Part of a small language model's weights: untied embeddings.
MLP neurons of a small language model. Each row is named by its layer, matrix (down: output weights) and neuron, and shows model dimensions 32-223. Each number is 128 + 32 x the weight over its row's rms, rounded and kept within 0 to 255. Numbers have three digits each.
After each neuron's rows, "fires before" lists the tokens most often just after its 100 highest values on Wikipedia text that the model never trained on. A number after a token or word is its count.

L10.down961:110129107167179077130080078099138074123149092115146093151116132118124109108093103086103056124209167134091125126114102087114079122109100071100103137129107094104113084139108145114172082085131120099133122154083072137106150131115133115082080106160123110144129084136102132075137134153089160109082133099120126142105080121070084086115202111100180104128144092110139072127129134072090129162108131109119129052093128131132066129091064109129115114107129158118105127072068141125130106117138102066129104145087112178125127117115134151042089065075061140139121095102053113084091121089166095119
fires before: "N" 17, " /" 14, "W" 10, "E" 7, " |\n" 7, " |" 5

L2.down1050:093154210139178145146129077129114084107136103128052093079126115136121134135185118127129133113104136138067157117117061105180121160087063131121150080084148114110129056119089055190129156119125128077068127139132113131081105151159144136083144119148158076111116077159170078050124115124114135110141175083116131124097159156079122133105051177062140148125095121096159170137128127091120149136157125090125169096133135083180123135113155120099083101097144105076073129170120102157131144131118147084138114106145123137128161137111151081063131108084122122163123132135148106167108036158135175042
fires before: "am" 17, "ing" 10, "ess" 9, "ren" 8, "ound" 7, "l" 6

L2.down684:079114112069146091162145140161142052161148142115150121147153082112144122115166116173173140160169131154154199161185168154095118129103114190158132152124151124114120105089090082114130120165103150045195063157157166179101160118135147141117127114091111078169075106084115081107130167103148146147118114106154148182108096074134182120152131198109198157106176165135197151110105153156170124149169159113161107146132140146099091125104138149140108154138131136150083099211124045117154160151142154165110146108124150075115104177170135123099138123129154110115099080098124113065129067163116116081
fires before: "ed" 30, "e" 22, "ing" 9, "ual" 6, "er" 6, "ut" 5

L2.down981:118092112170154103107133145171120144125131185156213138131119127102186136093134094169096129104144152126200072158142138128122120128139166123087123113135115128134103188142167162133111120136121152108180128102112148153155184112099183189162082117150162191117120141140118192208096153117135182179113096173144155106126178140104119143146162114152179132074125117152184104142129175135117112164123062198152118152139082186120132108147098132152189068176113131177104166110124187118122145116147123124162113182093165117104122140081201158177116120206159188101111155077078130089154171139148117150
fires before: "ut" 24, "ed" 12, " he" 11, "ing" 5

L2.down593:079063045095093121089064136144103111092116081113181080105146071090093123101115079141126100104109104114115078121110103075061071088127097068081120098117091088115107105088097101109104115159093061091160098083099094128116130121085113110093108108106091127133097155108110119088074122077100143113097070136114087089087101067089119077107087148101148127096113109118163112097134094107099084086119116097080085084095096098085107112081080071113123068117076096126106131076092115108111118102065125117076125099046117069152121147123158125142139148124125129138134098083087117065081124083136068100
fires before: "ut" 19, "ed" 12, "s" 7, "%" 6, "3" 6, "ing" 5

L2.down426:171119135094037111139089164131119123144107135156108080169150044183116128123087164136159118114132202154084091145158179145105141135149124105163182140103069123105111108125157128084126139105107126141139138160131084124158115171098123070140175102153094118132109149140094071147077149177126091083050126096119093072093125045147105073073072157165075103144121121152144104104164150125138163090146157094042148140112146109129092130098140169166154102090113164108151143100127129153116124101090143125127139141135145095189169121131091106098150154113099135068116165134139138109086106085106104139
fires before: "hy" 14, "h" 11, "ed" 11, "ation" 9, "e" 9, "am" 8

L2.down403:134106126106172134173125114163076086077094096095069099141101083143101076100093099146171155163192152108177100122124109157171095108082089104093127077078099117090101127106082118196156125100120121146106120147091156119058117100109142122104125107135144141090128146161218071129146123129164065092093128103064104146078105174090106108091147116117155148117164109078097160101108118142126154142122152151090101132121114109151125061111096134125114082169071092085071080158172184047108097096101193060134106132099094116139124102101141113130149143125066103146096105097123065089088164102110085083
fires before: "ad" 23, "oup" 22, "and" 11, "ant" 8, "{" 6, "ound" 5

L10.down1514:150129141167154111135113114106177114139182123160157116180105171131129145106124088068107163163143186132082193183176111079160150135141134149139144075126158115078146032164181147125139179129145174106151141175141106139099141116104104126141142143135138124150131119149093130049145155143135100117093163123108100066130069119069157102137154110132160131132107172106104133119172122124167145139168155124060141135132090127098109159140077149112126162123095089132137173061134125145220111131163173108130118186174116178131150126179111167128128106098099082098147114139083128149121150128161089073
fires before: "N" 13, "W" 10, "ent" 9, "E" 7, " is" 6, " was" 6

L10.down154:120150106143165172135098083104149125121160173098105215122126154167137164105062140106132157137207203125160183138154149126161106152150166151137172142152194174149239124073111150166153200171137122152144167138223127109146148178163124111148133128167175116128144110202140167072148139077102102090086135120128109186136105122149110097100076165163157140113147151129147170144137148065145169116122155154076132185127114076143166126159199134091129168171175122163089146120148132152159085155125135120134074111165191169132097158160194113148158139121167144113115165144136115149110111114161069135
fires before: " " 47, "ia" 8, "or" 5, "q" 4

L10.down523:148110172126122055146116121072158070128147138112085134165108122113102130085104110148053108142137148147109133101093099071114082121102150077088147146102129091145134116128092163116159126080103113126131091108123079183110152150091132156161144086128112101172126078128141130073193029149131102149166162088118128070097113153058103108104186121110176096134134150084152128065161111105071124121150132132106149071124109130114078161130173117127154092202110089096101159129107143166108104152121129075110104142100107136083156139126091157143125090135101109072094133136076108062084149052172108103
fires before: " /" 16, "N" 14, "W" 10, "4" 5, "E" 5, ":" 5

L2.down640:093069086149093131093123155196156143124120121149186119191148082137113173091066127144128114130172164130100070126104143155069144102139176087143102146120089137101076143134138150089114134151126056145178062103149115176128179138107136124144143145082104131144113166118060143215106131109119109094114069130092146164170102088110139097151146070181151126114087113157180076092169132121097084086142130136070130088127111150111150095093100111160198144150104122136120139118116159092084132130131116167039109114080122073109141161171155147138089152147159169149138119116083109071107180069143108144
fires before: "ut" 19, "ers" 13, "ed" 12, "le" 8, "ly" 8

L2.down1355:124129150149099129171115103089120047123104114143120060147094097142100115108104130152079136116084141123157157106119112138165145102129108078160130094115121099077123165133160110130109118097068101097183154143081131119091150142135167150097093125164119124087123125175158146152074071146139127110114156078115115125116154073061104171069062210101155146095160149096148131139155113106201105175159111154119113125124064112115127097100095129207183126145057115070078107167138085097147123149089160070126136099112070069127152146133150086081175093087093138088155066144098120164110077145102119093
fires before: "am" 17, "{" 11, "ess" 9, "ation" 7, "ound" 7, "ant" 4

L2.down974:134104086152104125111120169143097113139073161121146122128104060124169129012112106099148131141113147131181121112107156094133091082099147093150094098135080146106082146141117160118164104114097126112164137135059135155131183102088083127108060159125107196131112110110132163163090117083125187176106122144125102106111184120099168147105143099116158104092144118128153125140112148170107090101126065151078078137215069153122128081115131078153169096143138121157120120095090190086140116115078180095108139133091147106127130146070141153150118139181142166090117096120074120112131166139131137146
fires before: "ut" 24, "{" 16, "ed" 13, "ing" 6, "s" 6

L10.down1022:128101159115148132121116174107084121165127204126119190132178212145170132059112127114133165141140159186195216134101152112138109191166139128099157152149121120125197130114169143115141176160087096151099097139163099134164143202117123118144107102177130122083159153184193120070111155125121136095100166162141138139116146122117088130105082176137199131170182117130143133100119126128183088113172102209128135214129123127136162070103163150136147119148156078095116143077096107150157097182184151122179132159127151181112122096125102132151148167159140093149125123156095048160099122175131142151
fires before: " " 41, "ia" 5, "ey" 4

L2.down1360:067096128095100121113082102108150096118142171120097171081155094120212143092142095123154145128149072039146163154192127108110110117106090175090088113150076131097095132072131095107150131136121124053175103129105123140125130078116099131078088126111114171172154107107120138071118151091107210112113129154137117169110130119118155156121082152070159134126175125157177136131118165161125098106123051062148146128083148169133109105126115124123073082139137115126085140146091135120116132086080093143147142182117164100125121139091171061113086133199134176161065147114102108106121100140121123168
fires before: "ut" 24, "ed" 12, "ur" 9, "s" 6, "ing" 5, "," 5

L2.down443:152080171090160088139081154109142095116124113171092095169125087167161104113100122116145134083141152118160138130162207176086147145122077136130172158078116080061088100093104174137111116110098119144156124126105139130145132132140107124139113084087084159138101124120129086126094061135092129086167104127161124116123054120151129063166116105058097189129200141118107118083113126096081170149133120111088183111092112136121093175102102168100106034112110114101127178106112132126124109160186120082140100157120101141149131121137072143113026126094072086099131112171151144097072138114073095167
fires before: "ear" 17, "ro" 15, "oc" 7, "emb" 5, "oin" 5, "l" 5

L10.down1091:087108147111119135158137091089125097184126199105122230106139163169149128130074105124172140119166165183104159119114163151138108148157170136164146149169161180187201158092124111154164211192135075146143157136180108119130154158147120112133123146157139171086160143196138140120110102128114173118149127147168173191156144142154106159126060170187163165139198159125157153138138180143164126104169168173140118203134107083180148085149174150133140142158189166124125168171106111176155131200178142171142125136148150172153141129130126124132105155180147133152160137154133069153080114162142146140
fires before: " " 35, "inal" 10, "ia" 6, "ory" 6

L10.down4:146086163109098122113098111113123146149113144116139211108165206180121115164132188116094147130164112147095159142173103144078134097137171123181136152169184183178205114095111184088101226138112102123115119139189143108152112138149055156119129170166136154114155158161114114110122137117139130130111100163168149146137128125125105144146090109140152132116184140145060124129142159153198118113199144131110140149157099072119179089164189142115145132156118174138111187175121106137157170197200151206134129112187160151123131153118153129149161153160188141089136141142108130123085131162116158105
fires before: " " 41, "ia" 13, "ey" 4, "e" 4

L2.down753:078112064100126127103136122108139119110129145131143084082088040071149155053156089149121124114141096121129129120123105126162093089099115130115117104082087096123081119103077075094122118145080137102198100164084142136086132090088136127120105113115111105117070089091133122110126112069105192118108105128118108097109103143079158125084091121101151120063099131124190085137150167140083124134116091101139101157080077142141084059105101093093057089120085085084079071097111115175125131064081146146131125115126141064101090140061112057118136076137128126112078112077132137130141091179103084134
fires before: "ut" 24, "ed" 13, "ing" 12, "es" 7

L2.down950:096098126049074139082096148093134164108153059128060110134107070118070130148152104139149112181153158143081136149109201126098130177130168150138143142114113121092122068090142112135166127143094111104076129152118139123118148149117029109164165121122094089162122145124128081090156157138150078105138100096127087134115094180114110094150106156093119108138064127149089113143146164160164137110123098159137143055072152111068096116098152116166109120103118154185181075105177094079161075137116147146087132138108074148117127108165084104108153185113050123115119120153119142121115131093143117197
fires before: "ed" 24, "e" 21, "." 6, "ing" 5, "ual" 5, "es" 4

L2.down289:124154188121136131103117082109121146140184138157134096146154100113092146176224128122128095121134165137029087161156099108177143167080109129156131112092142104127140093147116083149119129101134095132138153156125145142117111154115185177096153142133112091134104096154149096140172131140155193104124214104141153143115172149086112141141077197154129122123083122091206173154132166142144155166123120135169160123139138129125091108116191106104138172121196136106120095188146075213137107133118172132135125132144105121156122149113149096054163109084148123116166111143168154138161102137096170129
fires before: "ing" 16, "ess" 13, "ren" 12, "ings" 9, "l" 6, "h" 6

L10.down397:118147130131150098097122071115158076141135069187148105134104138103151126119119089140098078120173164030076151171175100105093132111110120123148131056114102083076072044153151085106123062094162183092159136122083100149110148087127161154108096104108088134165122096082096145105146092103095134154136183093104111047119087158127172107106192077104155142126051112109120134142121119066084152157109113086128128071135158137106048158141117075111106120144113176188138116115095108134129125060133110063120127124137100111111158163144132162082117078116078102099117094128091141138119112089156145120
fires before: "|\n" 19, "N" 13, "W" 10, "E" 7, "|---" 5

L2.down773:053118150090148101104102144098200112174143050143146188139086102128120112159151131152171094162114108162064141123153135154058131145129118181142134120106163101137108069113106194087127180092122109160137073098150095092083073112163067126168139161071108140136091123067099049074101112101093117092142141116161150126133047120177123061171137114122122161158110130161074140086098150183116122074099096058119108087139162135147153170157165160042084150083148093111159129125106075130065110100148143216090081110134117098140093100200095135129139134087121133151149193141139165110116136091120144150
fires before: "ed" 17, "ation" 14, "e" 7, "|\n" 6, "|---" 6, "ations" 6

L10.down1379:106158146152152063185032107123153072074173138134099166159144136093127131091042116108128118091167165173128146077119092093115097165118154076087133121150122118065070091131148140160151117133119131115112121167147067139147155144142116107174130115208101084144117093174175146067172080169107106099118202107106098143091092128110085122079116156130157081134193145048157112081165101042121125182113120124100139148159119168143096109109135169151125111121130066120142175064078137105089083130122088076140128140099145172081123135132133164123115103090106160162074170130108113140121123069133135114
fires before: "ect" 21, "ec" 7, "N" 7, "E" 6, "W" 6, " O" 4

L2.down893:047118097113099161092092148133155128170132093180130095128153070098111134126129153148181104175142120198131196135118180124125117093100109138149120131088142100116087105103131125083135144127076114119156070107187129089084161130154057137094137160148095131156135156113118066071160137081123131156099099146139091186149127163124107167107125121151230166180097148140131130102147165110123133133105110104106133088105178161120116149093130176183074170136122132179141073107137059108128107143131129200078101135113111075130134184200118079090142120095139182167100087151111170173120089102121145163
fires before: "|" 27, "s" 11, "ed" 7, "e" 6, "t" 5, " t" 5

L2.down121:099071088117211095147131136112153132129173164102128161119133138133163123138153105118130116106117160132173097184157134112062151121100154193095078125105113140116161124070129134112136161080170138044135074055144109118115092107138154174112118113132135145158158094130059163122151179188140075095106122139170128128093139089114138177130129138118163110187101156150137170121081153089147147118128055085087125134094097154118110097111074130118129097103069161085077155133140126084100104113141104040139108117128125161091119097124146080093098148142126142119085145086149091032128111083092112110
fires before: "ing" 24, "ed" 11, "s" 8, "ish" 5, "is" 4

L2.down878:075106117149092117103137128106124114154113117127185169102155097088141136103083089119099112131088110142101121130123087104057077062131139131079112108171135109144089151118095063041113142079122115102081111104113062148085106113121104141062106155113131097101139109104044120084118104076131122173087119104126064102154076159108141148104109090148107099095142143132096093078099141115069091109048086087143098082139117124099112129112123087091074146099126077151118137144064067149090141077146100178084129104158163068090085168121138103082138091134172133152083126084103134095126066141106154115
fires before: " " 25, "ment" 24, "or" 9, "and" 6

L2.down850:145180187135121157166158106120106122149176151138095133097114129134166165151165162127141176144144116107095149147140114122128164185090082153154119143137135138101107103121112080149186157133150119150120152174127137144104117131184139138108163154135122117128126087150176071060191154100120165134148166110136162149139195180127161180112089194072109118112112129124146178202135162171133145138144143050147127178113145192140091116106209098116073126077202158094148129161155095215190121123151122158156140133190122151149195119104126119069128108111128112158146149140185151165184050141136184117
fires before: "y" 15, "ce" 10, "k" 9, "c" 8, "ren" 5, "l" 5